MLP neurons of a small language model. Each row is named by its layer, matrix (gate and up: input weights) and neuron, and shows model dimensions 16-207. Each number is 128 + 24 x the weight over its row's rms, rounded and kept within 0 to 255. Numbers have three digits each. A neuron's up and down rows have the sign that makes its largest values positive.
A block is one neuron, or neurons of one layer that tend to fire together. After each block is what it responds to, as a language model described it from the Wikipedia text at the highest values.

L4.gate145:114165161112114137105143127136142140127107116154100152112162128089118096119134160105134126113110124131083138158159158121160149104148132128124101120115130159139111157075125170116137138113131130148127082135140134131133154129153125150109125119137151123091117163091163184132168102113106104124126142109135134094145122117155099084136110125131146118147107147134127139102158157158133085124142146138112143141136143154117134121108076110072156143158166089111113140105128110188093139152134100106116121083101090095092122142121133105164100119103145081093138125146154121147127118074128091128
L4.up145:146098110111108153118180090128160124135135089130100127154135115125145133139146107126193130142111109135110183144152132118152145156087135113092138094143117148131151108133113133148132092174121132077120132128135162182151127138117094112140109129136125126115127116118124122130113173161113132154167135116147115159140166131127109161112139142156145132114140118192145137157127091121142174166138145136156165106154147108147120141128130064151151119113108126123117097125177117134135139131171170159143201098183103114157159126126139096126129153095136154156097152107124121146139176103152100101
L4.gate472:087135099144152152169147110140149146126107156133106097103136134147101173125097158142136152129130098148155180148126116159146165102110105133116162149136118109177121095141125120086115065129094110111131171111139120114162126109110125126149123102143102179130135100119191099137086127133126098128118140113149115138118170144115171163147101103106129126119148126157164142077134149063151125153130090127111125110117123115155143134144091107146138144113133117115125157115149108118129131153077172137119133146121071095141127147078111086113081217113112158115143172105171143153102135147136084120
L4.up472:156116117145132124145120138157122144142161106148159103128144119170126144125106165120130141110119132090119177130100157121148119178061107129128124157172126141151161076098142126106097146142096145143109109137110113130089120124106179105134112141143139142128092114145107129146133106135140118075107135113130170139143106140141123138127140141161128141116136127168110113154136136123143124099129147124115173115110117098113219102129130134170184080157136125118136112088119124091144087127156127143141141113111146103091100109101151083108121119140138094101134127193129139143123170144135141128
L4.gate637:165141119111129142142119121112148115126104126136093133124140118139062142122112143103126115072125139118059174165179115187100125159109169138132152150143092133167139087114152136123123124123145125111119122086154111092138157139094114157150137132128134155134149139137104089101119117093166099133130104144168142190075129148165099112118128159152142151131107093109151104147167154142117128192109108128100101175097122126110130105121146145150151133082173110141129108128120147100109140126150123134172120153116123110128117094100143131101129108117115143153105133153149115148112147121094093114
L4.up637:148160118121106122166141144126157126123142126167120125090146119154127101168139094131151177108110200118107141145131112152131117158149150106155131154089120172149117092154136052101110132132149120095126038143099136138163092133078106140144173154149167145134140150107105135117130081176133160101143135106090171110138119117168139116140145123121106131149134141140131117117100157120084149146140121120106147118112183142134132139106121110161129093133162101123144117141142113111104135159139124155148103099117113139101099125120107135121147122103130110128106102144139146120137137086082161109
L4.gate638:119117110128136123117117119102135173152111164153088111105116087116111107117116116114132108141138121142169134132120127117129067128148091130159183112140172168124159118088134103113117173098140121163157141141129113151098108085114138135128157094144160151133143128163149140134120069126125134169120133134117130124168124139122132100135106104074150148111169127127105122135160106076123095132119122124124135074066126148088159127140124129136125129117121137147141152178102131134120117129122147105152118153133187110126053134153125136111102165094118152099134157086126139120130164123111159123
L4.up638:097176102106183138080129167131110100135123133165136105066165137120101125138126178134105092134130126130137108102172118133133072128153115112164166140093138139122117094110139115099154159140116135146115142179083084150133101098081138144142141141122152130098109159084143129130114141130157109144103147124142101095120083139104123104119129108113171148127151144110115101137124075123077120149134106126137137140148126150118152154111136160120139135102125146133150111129140098130102106121108140142081155128105098114138089195148116172140108154121111114131137146094153139111133132110081119116
L4.gate664:110107159119124171140132117119123092144118138087134140156082145126150146139101144148077142111107135097126117113128132135142128131144073115151118113117136107127141173129161127130111112122139123123093106130137131131154124174148127140121091148133106190110132094128121150118141146135101124125128123133104117102155124115101126131146089095136154164108140081131122087153147121107126087116140152150091108155132140132111142114149143123142153048098134183080112113142127110111117127143123150144121126116089124192105090132137130097069127120088098147107124132107139114159110147107143098090
L4.up664:147117129114141126148132163147093138115146137119115124151097110139123117137128145143121129099173145131132135123114129138147150081134091112130141154166108156130101157094127129173117107121091144104062129134170168182143125131086130166146101129106124133109117144114165179115113125116077135094171122153164126117167149096100100157133105157146082123124147137153111100117162143108158154105154142121113186124087124101192111156124144164155165166141128119140111132111109117140159128165105148161123135106136117157144089117131070128130127132159095116107083149084148129094119156126095094135
L4.gate1157:124161104069132163176104109131155121085128121129137120132136115159113140141156150165178097093139067162114116155129202120146116156083129125110137154164139101159102113112151154094116100137089169141121139141140118142149119075152161138115147118146131158120118151130169130138112093114093120144073136104115147147135104164170136123086182121110116183119088080159143126168147117136109171100124141133095101152137104124151135103152133109134153127139106136139131123102171122151120172167081135103154184174125123129119141075110127136112119089135137087137118117132103107086122120109157143140
L4.up1157:151109112127091127146135159107150110109194084113158147162081104132151134098099108140104189126152113109112110108147119150113156150108172142129125119109122127128129137200142142111140135106152115132082108170163125133147117156090150147119066108137137122121136130146112174109124138109096124097137149114113121114132140143113138098081141119151154098115114138117155154142122137087117129127158142108121145124135140101171102111151116137117124146107156171148127143106152160135115138134102090176131119128152121144180110126149122141148162119099123140157139142114158107127156121122078109145
L4.gate1261:150097153128107152127130105138075125169098139156171125132126174135115091161155119124091170081145152102157128143138177145086098151122115145152126137107142137166120149127122135098128116105135119171128145140161154120147146126122145161146108171109139117167154145111125119131154166121133133102097132107137110118110120124135143142109102119148123151176143114147104125119177103122091120119151095114099111151099130123142152137130117153156154149160104144142130140099113093180095173161158147115101107179086161124159132104106123136065121134093128091108135128143164167130138107081077099158
L4.up1261:136116163090116160101149130142139102104126108131108114141144097099118131107145161115106146132134138098111132092120163146106111152125099097125149133126123121169087128163160151122094114158135143155144140103148183071101139136110149139087135164156107117123149122130099136129143106135159091142089146122140112132111065119112116127141121106128152179132141138140162118118150139097118117117107056186125137138128168106138146129095141113145110131139097130141103152143124100149128191161122118086155115116141131112213169125094114128126132107136085124136155092082161109153125143142104127157
L4.gate1278:147086135076100156146134148127131175173114127145138084142169119112134100144096117178128167126115128142153126120116128117120114154120137139132148100090109119147120150119138114117138144153145100128089178122138135147162139159105149158113139164136103153113130128169144161085168146139135097178132157122159140092139126142114102116179110138095131126142118128116094098149161121126119129097133085129124131131143081120143134070114115080101119169118113149124139106137179123132138140161129177108142136119196139107125144142106103164129137154139090136116129156133103105090130124122092145127
L4.up1278:130146148137128111173065153138118123150118155125120099143075101128140131096112136123119147142179123149140128149167142151114112133115158152124108099138110094154105132154176137161145122095109126101107149163125144108137139136112116088133116090131136160155113123096097145157123121122116147139098134115109148155118163161137103144113140160084123175144154113139166094117167093148087126175135140141156098139094154158109152106136130118122142095164155127068173110107137090102116173160176105131105130119106071096110086086149109128109093146107179119162156087152145158085125143132122121100
Description: Table column headers. Column header words in wiki-style tables, usually the second or third cell after a pipe, e.g. Artist, Team, Candidate, Player, Venue; also infobox field names like Party, Genres.

L2.gate1153:111105148109100142157167107169139129111137137148112120128144147128119131119108127136160141100128098140135155143122132101119143150112119138130132140149105171179139105159136154150163141139125135120118073141125121086129111141140122132145156107074112145144074165119185156181135096118122139143136145116184134151157117146127123116095129125162103111144132118143134169124146150147126106152097120118132151114132114100134107120106150134113096126123154137106084093090143132186096104135086121147132140153118137150147123146107102145104118122120109089121138146118151160088124141085119131166
L2.up1153:125115108186143149109116137174085132156087144134129100119136123149148119150129155137126125157107074113130081129120143122090138123128092122134115162124146170109139090111119148144148145172124132171137117152076116132103118116142125091154106151152068149087133138079135160104120143116108149173152115173059152093178129136118120129119086143111125165140131122178122134140122131127089141111101067118133168144145139105111127142115131132127106128121142121134148100145100129122102140140145114112139123143128075113114137114107123128146121083147119123183119135122152151145122138152131145142
Description: Unit after numbers. Unit or direction tokens right after a number, mostly in infobox and table data: W after coordinate degrees, sq mi, kg, m, °C.

L4.gate70:101106115164128090132122123116126126048149130119150122171069144105088113139122167106162132110094134149135158143128133096116111124137085120129152142167099144121159115132124140126149130140103135175128096088160118142060130125109086122117104095168136130127100118128127165097143133142127137082140078128091133105131102146071109137161127126084152147123128153184090100118140150175148133105140150169158089068093080158119092135101113148143131128134145097096135142095111155117154117106160106097123150114139144118123084099116113134122119162125118148164113138111123148144121107140095156161
L4.up70:132096082156153128150120124128093084095133106197120162143088174124139102146065140145164113100113118144139154162143099082159112112133103156100138132121119080092131148135114115130140114177087146155168133119136138145150095147155110145116165109134145163119110118116157162123111107154168128128126154127103104137085169101086090140147106138150134153107171111164113137132156176152116119165121163123181102092122119141123108127144145099153164139127112109151122139100141188142129146098163107113087108093095153117141147096106095096152156132136136123135121152109163114127149133121126132163
L4.gate71:153149143139112121109117150109110160106098142145122094161126118135152133132100118157099128094167068169129135177110146153170131116124137154148132139150128082070094154108166128153118129168116112118136088108122103122110124098130093101129112154126102111127141111155194086121083133108143168155106111134133128114140088125112140110155140157142107115154144139132099119182105132123111117135095112134113154121134084149156130173108150121114107131127104129101080127081093102161113137165135130107118165104090107141121140100150136119145114145104113167163132125157165102104123119095152087144
L4.up71:122132170133136143125118164176122101141124142122136163147141104133124158111126160170099191158119131117146124100154129173116114165145153118147196126131085124175091151171127151103124063125126113114152106154147106114132110130172124114111127113154124143112111143102127183142127100147127071127141142153134070138132081097140149145092115068145124191082118104125157111100125100166128138102135156125113106121112095110101124098123144135133152134096145150114112122147110195132131149120175118165142136151166129125106112109127117174123106134124134180102119122137122069112080106145117146138
L4.gate194:158158140099098149131148149164123143161161098102170155111123114105158117110137133130107128112055105150152136114107140130117127125113115147106119154135143093137135131121160106121087145140110118124139131114108152104154086116131080133145141137148133126144195130127126129144162097111093088131125096113129150131110120135158119116145101149137129109111125115118093133140118117141124130120076125097101099087063115155154112127113114175104123150129105139153116155119153134171087135117163072165132118148123124138117175125105140092081110155155107093144159127173127149194130151152115103140
L4.up194:112116145108114101157106119126125152110143119124154096136190138095127136120091143137112112107143075107155097140135133133140155155113126122110140112140129137135119125143135143143111177154102132150149087130127118102121120103137103107123154112141126133109139117128120147128127128155115127117157132107146152124130133137119123137149118105114130118123097145131135118106154102122127113089115103094136106089101145097128148152111148124120106110164152109088130101136151164145112135142142111062113096128111148105102090141100081141145151153142082127101123156124124145171185098101084101107
L4.gate473:100139147126162104137114116130134103077142109119125133066148108057129101177103102126095135070145143151146163140102133081144133098132122097152123094106100167128153117114116112138103159135117133113143111142089143133096118121148111174093137150102128113165096138111115189141107114102097118108132117093101146085163135114126127081126141116102103141132140180168153138174155165072072127155130147177105181138108095106155133123114118144114153115145125134127176149116084131147054121167119125075118152137130136156154148124147141117107086118137105122133128136128102096083146125120115139150
L4.up473:088126078112087100128116111132153098138122134101093112090136114096135115111067137161127146116134141124133152097137130146129153090084155112187114171126178155136119123136134170110116154108125123138169125145107137154108097131143123116095138102175140176158127125133169167141138140136124159118212126103137103123123086155107117083095114164147123151121157138154083144147176149134152116146128112115126150122070157137131101136113141116090103129154151124122085069120124114161135141136102135109128121122188081121124145145112108153104134122120127111129092137114136110117128136129106130136
L4.gate489:122133098136109138125122114105099110093147121097103117105153140121109103154140112131133151168119132111107114143146148129164159121117110119165115177123129127115119123120093108146130107112120135067117109161078124110164142123165103095144098110169117102173076160132100166116121141140141121068136123130128131111154092175134129145146152122125089158122139122149124124113170130167103178134130138142111132126131154121163192114088217171138130083142136143129108133141113146155100093127147130076102097135119150131094107125145138115107134122125105120121150134133145081140158106143106147122
L4.up489:163063133135158131132115102134180126137118117150127105119124115141101130121145075162119117112132156112108136165126105101171135138143136109181181152115123145127134111120158163125148099119137123132108121132123134128080107135112162138117106093062127145147142166117121130127120122115157121111098137075121130124116117152144138139141120129124120125117089161139122114158155125085147097123134122134105092104093136157089139092107124130140145070115130118154124089146141116114095148107171121180105120144131089154118154115075153147101137121160133140134066126154144116140147094100129153161
L4.gate556:120171139126128109110126116096139122104165083116125136122114173109130169167150176151081140073130172150116141127167122094113126103148102156095094157154158125143145142113103118143144112152101153109109096081164092096153138096139137124143173107104139139113123129120119139135149137124128122117113158130134145122089071144106159143107090116139111102139161166137097137109154128146133105123147111160112148131131108111131131155122110089125167165137128157097141149141100138095114108130108072111169105116130146114123155094133108160132126181103130116137138147121099119099151131106104133176
L4.up556:099131128193114081127140148132120147078155114114143102081178144114146117115147147113154131127129111121110136106102149121109122134127158140117118130092082116123125119139065159137131096119112137114141100118104137155108088136145164124154103128131135176135118114157143150110125134155147093106114104089109092112113155143126110102135162108131142107120138155120135116118118157119101136129132175165134096130130074111152174142056129092110123108111130153126096093133133147125134135162172151144112131099152118122106140136139121131110126130112127161122160178125162131097135148149117125141
L4.gate751:097170146180155127127146143139164142128142167151177135161146172140092121119123108123107110137173154102129084116167106156100111107098113117146140148119109144140113124101129121121129189162125166140100126083114135099115091120147133128158156127124078142104092138130115091149105105139158116065134100137155138156167164156138163107131149143164131140152141097140110136092158120141126116137169070133154163150151132092152110119124183110145103121163132119099157102130088118108132105171122125085067108080129134112139137124143154155141137142098133125131132106139102172137159141135152124107
L4.up751:127112154161110079130162117138098150109139164153100081149093115108131096142114135082181075121098148127104148132121107128126095118191138108106169127075103171129131116107097124139122133176124098163152130132105129152123116130163152105095092117084126163122124136154151136139173159089130174127159160107121109123124174152133139097129142111104107120155169132138137157133096113144165114122107112147171121137129104116151129116099134134199133105119107121127109072144101159115114157120169132092132100072124138130122189129133131173132100120155110140127147133142186129118121162152100100141
L4.gate857:103086107116109150149099146139145144131115131112132137108135157101087106165134132166129142157131119109132127135132131136125128103115084115131093141143151127141144145155151134116131135122137098089144123138102123134157147169137147116117109097148141111105130125154123086117150145125126145178168134128109133122104109138090120130109146122127102134152125163144080129115143147080152075121084191137118101104072129155125122137126119138129158172160139138144123125133122178146134149143132109116124127085138133119111102118128099107104083138147118165107157141112122147134157151084153133132
L4.up857:152118142173133140135107154137124141111141178082125159096152140145166124118164144141106142132104110128145139106086098110163124135132132153144065117115082120114128095197105149169141082123151119153101119155063134193115096117146100129132130147136130106097135123149074149160127138145109151148141128124083121143156139125087103130083102130165118098169126152155101142155130130141116133106105167128141123109182127123142126125097113160138123125170138148122120143131119169105134151120153140096117192110129136111129152101120098138127172147163126095116142128136162121093190185138144189194
Description: Unit-conversion pieces. Slashes, brackets, prefixes and digits inside measurement conversions in infoboxes and tables, such as 121.0/sq mi, (°C), kW; weaker scattered word-piece hits.

L2.gate594:102112117143147161164098093119149155140129131114134138123142087122106121124106146128152142146086131139125132086114102105110085110140153165123155104113126084144085089116130147122107099140054130154162128125134103133115135114129110101150122116147137121130124121133083131152126087125178147120142140142116126111145126124151120136137122116099076148097106142133130102124104122091138103154150149115153126096132129079120098115096073199147147132091148137085153136160095147116096142138158130132168116148072118138153121111094138125146111134121115144128127136143128118128154144155128115145
L2.up594:121173131083171134132161132102141147116141132106108138111137175132163120107138130107121091093124128092118137119078086127112132143125096148155136111120098098101166099090102168150148108125043107198132115120134109159152104125132117127150107151132129136182147107154116103099124142133141101136139141144158099134128130119099124145111091154175126157091139141153116145135116122157130137140111176124147127139129116107122153112112110175138121129122166172108184156107152155112137159115128123111177122147124102134137140118075127125133157139170100137130158127149125113142168100147084142146
Description: Pop and demographics tokens. Mostly the piece Pop/pop (census Pop. headers, PopMatters, populace) and demographic words like racial and Hispanic, plus table headers like Votes and Total.

L3.gate239:117142128121050139134138094136115147115138122120154114139163092164139115115118112094141125118110126108095143177131095139134119120116111123121113092125141120133119134127177122118157142173148126144143134109135107085076112153119130137109047141144153169133125099125124121118144141108118152103170131144132125130088078143160094125115122147181130157146153107140138107104135126127122118144130135119097138116086092116146120143088156123201111142102127139138130134147105120153101134123159115131094110114113116109105126105086122098109168178128141106120092121128094099137120133137138114135
L3.up239:132169212154092120120142097132115136084161133142075096137079138128176149184096099095157098122087156156105092126129118171121104155128161137090104123151127128121167113110168112154129158131087139117127125092139086149109088157125145099142120141091112171075150147133080183109143083094048113115133107124140053125125144138124138104132138133149112098129150113123175112127099103129157116111157116136134158130120116095111123131111126104135124125109153144158141101075126155142166094098127087123123039080154135137158137096109147137137151113090119128097084136173153114112110119137099104126
L3.gate300:100148149120134144125133141156094153146158100164157125102113145150131143115133131090143144135121098170073165159128149127117067129108124103152135120144091148114130106114124133182139098167108151135124103140100103159138109106135140120134109139107175147104123154098098143184136169083140132108102139150112106098107138149149113121107090094116105112096144121089141158150146120156105169133112118182107134107117086126154122109165156148137134113124112165134146129097136126134096097073124093133086138119169143112124093147094141135090160166128141069139143098118130092058108148113161123115
L3.up300:119126189176150126087118116065119135134095124109103168114101119111164138115127156104143135104143125140138181127135185153101086099123150144153136143112120120129147096065115135119177083134099135134068164139082153140102078152146123142124130101089129128106167154111114106156145140113150121119109095148175117100130165140130111150091102106152134094110140153102130123102126158147122140140134131142112093117114121161149094134104149132135160135151113169083138158110101121120140161095124115175122117074100115113143122144123135151122140125128123183161154138138119144132128153168143140150
L3.gate391:124131130135134039106103112081115133156141103095159123133095125097136081136095120117147139142134120092139124131111164107128104075154100116136137121080131156135159115155124126146125116128136143096136073117130150177068133082144150099122141177111140175126125106154154160130097135123143114122124105091122136118127108135114130152127096154108102109179154107144160085155111141180092126131151137149140077091100105140121094090138134083173137159118139124160126147140129148071156106127166136098107131133146174127156120096105112163137120120091161142137117118140135130121144149132128150114
L3.up391:126114172118140118110135135102129173148120082114141134105124113124131094120101145106135150069160117135187111149127103157159113134115109145124126167141123121146142127070150116128146099118148164125124097152121182057114134113126164116145155123161120099132135156143133123153099137130102113123126107088130106101114163095121121145146139131085142094119152140098115143123173177105126153120128116151149136121097132131111147134117130119143154110113166109165131127134131103165127120141114140136123140102119145141121126120135121137143124117110120110147156120116123097137148152139122155112
L3.gate477:112161145133144130075113067142108138117101152097106158107145124157150122169097144124108081091119121157155154130145146076118124137118123164131109146169127118155103129117147119121147082130144090133111125081189133123137122095119150121151136164107107144124158110087131143147154168124148109123137112113169148114078150109104141136165139122130129157092092120142153145176126196154147133078135118132115102126118125144099092161099118147142136116135136151104143110124100162177121132107106122108143108099155153099145118119111139102128135151147057150107140119123153140130149145125113146181
L3.up477:103086114109121083135153135132113116113114110101091122113118138134098113158091068103164138135108115140119128130102105130149056109094187118149140157148111135109136133143164103118125118152131153123142125145141135147098100112098128099151119152156125173151101102114172147072167116118099094122150118089165153141110124180125103111104103133180113152160155154128152130095129141079136127132097102123141092097111109132113091133169146153094119124147142091194134123089122134122166130124169140106084139158081126086196136146122152175148104132118142106151147131140126129134105166150150111095
L3.gate520:135161143166124147143138152114075153131168116126127151160096068097147084149131077082135120104134111129102120127133102151136116117127069148167141141099125118137107118162120122083170120165096183135114134120139119118125176134105152119122109140122129123090118154100078145138143129152082144131147151095134118160125103074114160073152101087132090132151143080164117137121147160121141095102149114134110150111091132133101119119119156146126170091091180163097122095174096101117097167147114108170091121133132095142119162108121142143132133117126128103148159078121161178094135138182112117105
L3.up520:146149142140160123126148107151123204103138139130140150128076139139137124128108187135165167079106100113140166148116112171144150120134136153129094095137121115113136130102160151127110121118105095139169080158106154084138091145126168111111103146086140113058104133163135147154113142136112160137112126109155124104139153173128110141130141087136122145096154127141145125084118141128145078116150179125152135155103065115096156128138113150150140134136156108150138173133127125160106115121134152120101155121110146094184177120150079145137126155127112139153150130120128125138129126134101166152
L3.gate751:143121156131129072135141123154151170125096148115123147154083147122154120146106148119111134142134120113096156087127129110124136095129124129111105126093120114108136137097099135116090112120084187143130106139156180116111125145067130141136164147139130161142112126090121145165120124192146123121157176134101144118066101115129123133132111145087128142123111189072163120106169100125126152109111117133150145131117130138173129106113113102179100096147100121160132138110157165172150143173146105119135154138144128146126108121168143127123098098079098181127121154105102137125104131143099129108
L3.up751:113115073129124119135089153135101127182135195162141095125140107131134132145106125139146110104158113138141138153107142156121168107152098142120115052151198105089089113109184121171134128092128169102100080091091139116144117160133182165143149105154128103100127125144107148072128081141110124101124114107158117108149128117114104121128108105105112131157103147104126144156134172144119104122149123132123098140117162136136106151135134098116113157152121139149148139084134120136096099141076114135091103123146150074129145144138115159155131102083167113141153135154095136146109133110149122123
L3.gate1004:129114095107127134152101145128125128093081107134137133157108104124115120147099108158160139124114134138124112095174110126097089110161152139111126134112153117080110107069145118142120132165064094147145120122108115093143114129106137156141097109180101124140119117140115104142187120127158129124119139137126142155140134153118098105137122170131162098089088144112133117121135138134111095110108138097115091147057133141120118134116112077136096133103111120119121132134107120124121121105119147158139117138151132127121116103094127144094141151116102154149145118104129129138136131114140122138
L3.up1004:119130117116147177124122094085119093141115161133133160134129122115149167144177150119136136144127107154131160094126151130122067088113100114106154134171132127118135140116108141104091111137095120147146129124149129134120108097148126121109157147139144145102122120145126158179170108095109162106109131105198130129129145135128103103136146138110115103136131113101082104127159129175082132116135154100128066105117143112063111116143128135108138143128210140155130156159114144094141111147149101146123142159138158112104129131094094124133074136102103106098117153112104165148137168133145103136
L3.gate1275:136096106123083135092097110101087151144133151164096136088154110112143105118132127108089147154120108134093136121115144088138103083114124121141145133076164123128154096091085179157129088131120178107098131098113134090148125150116109146118136137125094151149112109194123129130175154136137114098090133164158098120105096130092136126127107108069124124120142138139137147133129144122126179099134125114125127171059123159102128129100103128114128101121111115145101148111158093126118154112108133072136099131136134143118154132144165108138081164138158107125145131118125156110159168137177153137
L3.up1275:092148123138117126140146103087123155135133157160136151127155072140120076143129135105099158114158078092094150136164130134153116129125127088079104160070097143109102116156135129122192079149132129154084105101124137116071110137109104150125115136097138121085212134179094129121114155129122159106108113107113085158139127119160119152079107143120121098133099134148123112077127134132151149162152152137133098124107128143138105134117126131104130135134106094137073129127113106104122145140117132106084097142139110139130125138086146149132136125160118124145141120093142144072136141139187131144
Description: Number-linking tokens. Connector tokens right after a number that lead into a second number, such as "to" in ranges (10 to 12), "out of" in scores, and table "|" separators.

L3.gate268:097117189122119147121139087170137158137156106121141072128134118149106086137134108144122135091111103147128146119169131137135086170134114166151132102117134100146134100125109135103088116166179158119114173137064142131185102159163073124105128154108126121116137149072162124114118123101105124096105114102156176164129140144122122179122116108167117117091104133123126134110132149066118124098127111094118100129055080108094152082166121139108119104115146117126128149113128100158120183147154119121122104167100120136126181146115124115109133122126183108113115154126131146137163145132159105131
L3.up268:114144134097112124137155136154110131125140169190146125129095140131129105134154130135124173154136110129140125124148157107122100171187097127151172136138158084169150140113129138152102122085161144153152142096121122137157116130098111118118118121106123169150128139118125139118117133137133136096093068130160127136082112123118117151110139120104156126127125112110166121090098115147105116138151125098134128124127121111098154135131145133150136132157117124131116126117131119172116156155166100135133127146097091157106058106131108118103096109152153149089152149106142121155143146148145104108
L3.gate718:136158145080109124148127114129146138133108113119134125112106150099117114148108098137186096150137168121112141153128146136157099148098118144100089093127132089155110096121078148149110142110133092160081115168104143158146105102149176162129075118146153119124118118123105136126112135101082149100083120130112106081137092133109129097157146111103158131132142152198112114132182147129192111090125072148095131121141157092138129098132141163123138130094136084086148164105182116137136125132108165130091123109147113110118125158164119122134131152108049161114119113144123162120130150125130102144
L3.up718:109158104130167100133122097138132137091119130102149142129101105138138101118097139109176115156109152141126145145134126067130100188108128113122148122158157126090086138111092139055137129156165128150169125167144100178142145144111137086138123077114144151092173146122126108127137150104129141135142083093150076121103143125123156140142130177119124101119144114150160105128098134089105104100083147125089116107135094123127143098144139126151149114106090148174087096098134097122129122139183150103114133132071138126129082121088117128111142146120099086132106148117133115140117143124121130146
L3.gate722:119121144131135086125140133121150116104139105147176123140139089094144078134163115125115101077136153112102156139098138084103162125122120143152135150102142140161148138108153121123141165115155132109128100128091134133125094146122129157138091129123151122117129131121141085126063119147106139100164073155129101158189140136133123155131130133154129080090100128124122104129142103128143117117112155100122121106115114144136144115131129088108148146134156148093113126082141111103169146133124117172113067097104156142137132093154149131165150137091093128087124110127182138156094148150096125108
L3.up722:107146154142134158085086142104112124110115130121096120090087083155127109097136143145134142126116135149111129133083138150079103171112109131145122084137122104145127139159143115100119113175149109125119136098136095096130146148170105168133099121140125136156101150164163155177136135124123147109111095083130127149135154140140128144163102152148132164110098127145132148107156119154122124131159144145119148133125132128115095124147141054082157107140107119113109147138137134157115125137137137110124085148092111118111145125163108124137126133137137127134145174104147116136137142114166115159
L3.gate769:132107199103160138113115152114135166112134131117133116092113090092134102123123110099158134134098124088093097129114162145121157110117136110141156132157124163123151109108148098154099139067139144103118129134107101119152117092159082170110109062123143155118112100130155135111120124134166093106110133130132152143104155106114094098145130116130136147131133137085119123098146120120129108144150149145120120139153132150072125136103146112163122083152131090126146163102091140109139135110125127128105097094127142157120141084062167193127120111099157115144147108087134124112161115124190134155
L3.up769:127139139134097141129140169091145151136156099086138117156152116122142106129105096132135143157116096140156059134129120159108154160103096101095093158148110137140137143121118097123134108148132118102110126130121147179135137135129103157113120096134174122134120136111134105123082103148166081088119117102100122177138149108106117126112082147133130127113114110148142124118110118146157090146155126137133116104123155096120116124136103149169135166156142103125079132126165073155082127142145074076118151089091112083094155141124128133094154080162144137082088119141191149124145136118127113101
L3.gate820:121159137121123137100090132135144113078123116120129148117083125151115106112055126139129143115139150110102143156116120158130109150130134123124122146151124114126087118162117144138139131146168188155110093108093144162133133128136108134074136094123117134131150127142129140113140152102105170128161128130155115148127193144132126132132116155179140120120142112116115126096161083133118081122130083175159140066119148155071114111170151118099134138141165129094117113110120145122147102119126113111110070157109086131080096139089144130081138110088112113104134114149125128143190138148104184153
L3.up820:103110092129134136123121126144115141113113077150136043113125104158132149078148105152152128103148142103114130105138108146107084132091131152144116128151117119109107111139145167135163083151128097191172142160130082148124105116060136152081121123113112116134130098140160133127146094127132135162086111104123131124190133135139098162144140130138115146178114114131133133097146117118126130103149123138099097128100140125099119126104230158104160119141092132095132162144162142094135130106168121131129125164125153081142117136175126160126121163135115142129141130087179155095149099142120094139
L3.gate871:123110139112151123116148161194145157119121140123142129109163147086125129157110126150152092103161148182145098151154140119142108108143099146121115090166114086121105139099121122141109101148126143121118131125080130116124136156107153089147138090126127118107143134193131130117132143100111145099159148122132175159162146136150128117165138101119071124108086122130119119148122112133118122147110127135163165128137101112134185158125129140130114134108115071132119120122147134127065139117082094167129098103119162138086128077106106093112090120162108115143123152122099108148145145178149116117
L3.up871:124134114119123148131132156158141145151120144164120098120126081124098163148105086114111152086136090150137145123168132168095140134142126105109107104104149141103092127118129158127131107133104176142092136074118104123127142156125133162110129078128155139158178139166091089167100153108168150120120137127133146158130147157145156148124150119137162100087131131170105090189133101094109142159122148127129144104129081148143120116070095143145150157145101137125131148114125066105127118139117123133123108110092119173122175130131153143130159093081106103126143120143126125103138142147131090145
L3.gate1101:132141076143089118113112161111117129151144115130102139127132132098140107105109136140117132114123141121132126089121146129135113122108123168169078097174108128162083102153115184166109142165116146123125138104094131154096146109146125146143089117133183158166141155168138114116087072132105159112141096155096142128133163180121112133153168122120111101164108165108117114176132180148089155101110133133131109126111119095174102114176149104138123161137092115095156125092141118102177140117129123112108142155096161119082105126102164135137107143106107130131102117140128175127074135115132117140
L3.up1101:105120117113147164171115149106173148135167105174110129123128112111120088129134103162158119110146163136113159108145164128122109137118147175159130128163116151115110134155107171156098118113134135141173105149102152105094112111107121142123111164106144110139156116156160089137097133112109114123166143146125119116114113146139133109121159103129138105168143105112084146192137073115146155130170132129169159174110125088158117114134146087085137118130141122106115132088106132066165122112134156098101143162116139163152117162165127133142150132111123167127100095109088142128139094119128125108
L3.gate1111:125131135107121112135137137115153156126132112126120150149141075145121125128105165125145134142154097163125120163134144145131130120119157149142137126138100118120111158125131133133106124138132080085120111155129112138140091110091147123119144132116123107116138127131152157118161112141135139110112088105166107116105110136077135130131127104111142124126105083121158127127142141070111151131090133065142114117167122079116153146135145123145104135118129175126114130164113149107130097142183162111136120182131143109145103069174105113150139166174099130119110127129111146097134144151144110179
L3.up1111:129090157089119162125162110175135116123123115143114145139129151134132100155089137109144116140087097138177106114100141145122117121101153190119146166098148096111124123076121124154122160110123118141167155137119126160146127123090113145155114155119144141111148149090104153143095195107129150117073151120156101137100146170129119118141115138148180137112115099145123186166136139084115149138086100097159112128123171133144157176144115143155131136155144116133124107141163152133076156130131164093191116156118126126126116119133128129136112116117111107139077144134127120094164119149172147177
Description: Period after capital initials. Periods right after a single capital letter in initials and abbreviations, such as F. A. Cotton, U.S., P.V.2; also degree signs in coordinates and percent signs.